config.toml
hidden_size = 256
num_attention_heads = 4
head_dim = 64
vocab_size = 2048
norm = "layernorm"
norm_eps = 1e-06
attn_scale = 0.125
init_std_o = 0.00482
init_std_up = 0.0205
lr_mult_qkv = 0.5
beta1 = 0.95
max_grad_norm = 1.0
batch_tokens = [16384, 32768, 49152]
max_seq_len = 256
max_steps = 12733
MLP neurons of a small language model. Each row is named by its layer, matrix (up: input weights) and neuron, and shows model dimensions 16-111. Each number is 500 + 40 x the weight over its row's rms, rounded and kept within 0 to 999. Numbers have three digits each.
After each neuron's rows, "fires on" lists the tokens most often at its 100 highest values on Wikipedia text that the model never trained on.

L2.up89:456505505558523480518516464444477469499450550559458518484487488469459526542443497445498502485489502489521508439514504382484513473480481434482487416456539508570464499550492540479489530522520509502498590554461480528455503486478466471500489457426501477626506551547462479462452539466514503509
fires on: " ("

L2.up732:511434516535523523445515429476491452510418504479498420466496528517504506625437474501548515468457442525448528526517523504531574494524494468569472476402566484518543511498528444504499511425554497440482495445502531467499456556558481492506560552564471483479439457608457485472445487554553456497
fires on: "s", "r", "il", "and", "b", "ell"

L4.up983:531444432524498552537479433523483556497519575482478516548480519431467460466495523443483472498505432561456470471423435514443510500481513513480487450469502606479509475535498529528502585514500481523474556516488439485565457539519473448445478566511451518448494456541496524453523514394571526485
fires on: " |", "'", ";"

L2.up504:558466491531475484534524484568507484442521496531552528514465490492507413546515416471510485471458541501564515471472598488526473457557473508460518470510509486507443558517413421451463493500495487544528509546483542532487499480531535501470510430568515495572535482501527404468459486429465498464
fires on: "s", " of", ":", "ing", "k"

L2.up895:491463541540465479522519552490517446569527479545501428410527515499509521532480433477510562486493484552503498531494516430466457487509486457482507532490529477540429453472450480493551498478537470517488470536481543450507466430548499467554582549580490431573603489469477454399510467388504489521
fires on: "s", "ing", "ity", "ation", "y"

L2.up520:417480488466460542482538475523532426456500511501478463552496473508476539493461431532491490478566525483446428575469474461524524465533527396494461513519475520543521470486541520442479532537497473418492532532530498575448516491477510510506475490600469473512472500445440485477432535491524577436
fires on: "'", "al", "p", "ce", "r", "an"

L2.up297:568502469518555506512488499482459453525485516488562473519509493494488516517414431503520516500507490488548570503506502467406579459457441497467544544461521495461561501545466528501573485510514479536464507521557479496580544511522443522610451508499602438454433446467496473528479470500522517519
fires on: "le", "n", "er", " the", "ber"

L4.up519:489525505469507435469489493456494561531613537439564531518583483526454504435494493518510541460525552457448489525531505454511575405560497474465473489464539539522396494501525524513517411564506497506531484563450479529443486539525529405486523488527474605440524491480462474509414480474511521451
fires on: "or", "w", "mer", "th", "k", "t"

L2.up162:518464499502539499521465480487564493520494542442512543440454507632492441418546448534520498461467450487522453542464517532519368613506488541548463471485487439518462543524456474521458472527518502553601567508440480469407516484482522475501541612575531475430524454492488555540464489423568481432
fires on: "re", " |", "-", "us"

L4.up363:486479515517536557565532456541481483500541380565499575498477466539504468509482495550529440550427566495490483482518499524609531420494514487482500500508496550514541420451426500495500473532552506466542500455467537539482526477501497470482505526528503458556560513549595450483489447395524491538
fires on: " for", "p", "×", " of", "re", "k"

L4.up757:548472528596525533462460530526540477543549535544495561445503498502479507479481471569514475483449503500472491555562515506493498529514471441486433556415607500547548498434454496462439466525506489493552497564515516524466439454518540509481529480496608540451617541514488516508552512471540493482
fires on: " |", " (", "-", "ov"

L4.up1004:472508494447494497520503518515498519431479491492514531520414443505460494481510550497551505495495561450480473457495442504497473433495477482526518468484453497450448473517450466518543448475457517483532469508515536558396483543502545398490486449525466477515481494505510521520590518463521596499
fires on: "ed", "ud", "ment", "y", "ning", "tten"

L4.up93:489476530468522510552459445467461502537482502454566472407500479461481516461558509479468545505516445502441518513428504516451577511485454412461478418489478491488468504514479523529507477536502457538463560509478502506503500531516561515470542538489540468502521592567536502434463468471535500550
fires on: " |", "a", "d"

L2.up844:497461498542453429538539432565471512567476538504490481509470492435528509449413379396458497542473546466540517477479488467437516499471553466494420496557524467509535501522366571514596525465501479517512583451512542516504594527517530563532485477529508516557488499446553455507574461492451451510
fires on: "le", "er", "ong", "it"

L2.up393:447415498500533560514457516445483497475455537498480486521564467398545439516480599512551542474511443461498504584486573537448436477486433502546510404488549543486513518552401540580457521558481523458507483480458578482430462425487543446548480563563475484507484538482522456468540509476536498527
fires on: " with", "la", "ed", "ad", "al", "d"

L4.up234:512549517510494539570529469536510505437449573444603459466537490556474506492551497505453473547501516537524445473477504509469510493528465535513473464468451507555525555479577481586481563591490483497512530465509486449465522459493452456498567565495515481481505514477433520466471496538531517567
fires on: " |", "-", ",", " ("

L4.up427:572452507556507531468521473508516490470408569500447519488431509567478450570407428503482519549548465477525469453511512489480540419491504480507438484504528535511552507486535499507466509480463489505582522450509460476483477501520389498569469494437544467495493505506419516463541464533458539440
fires on: " comp", " ", "app", "p", " sp", "ff"

L2.up881:449414494486460479489485526478511473515490516431489522488528487566423539503465431540514560582508474504495479486537466554492529548540451505525491468496472469495495392561555506477569545570509442438532474473512492483439515445517462422457585525569473431490504487480517473481528539495456566495
fires on: "al", "'", "ic", "tic", "ter", "il"

L2.up406:469505502483553506487497528438489502554414531559526510520486416490489543505505520497599512501525463484522413564470466501524468542494404468496476487476487462534453476533541506554502554520462497446481518508483475515432573462521577485529447475542441450509547508495516460508549464485429546518
fires on: "ment", "s", "ous", "al", "ed", "ly"

L2.up215:607528571543553457482485525471493517547516529416524544506528532502512532436469495538514487490429460445473463607474529490526458415564471493549508489498455475498504455502496509465507462495511508563506549532429592529558504493519519485458487527544489443454535586475550436484486490475520521490
fires on: "re", "ed", ":", "-", "."

L2.up717:507404472545604458577485500529497510526482538532499534491519512486456495554515605472556499507489509433558523444493502472535525519502475451502394442531545511493534479500530460532460524553506464496499466452474514506495467509431431509484481544522582453508480551520480430556447484553495488508
fires on: " p", " (", " ", " \""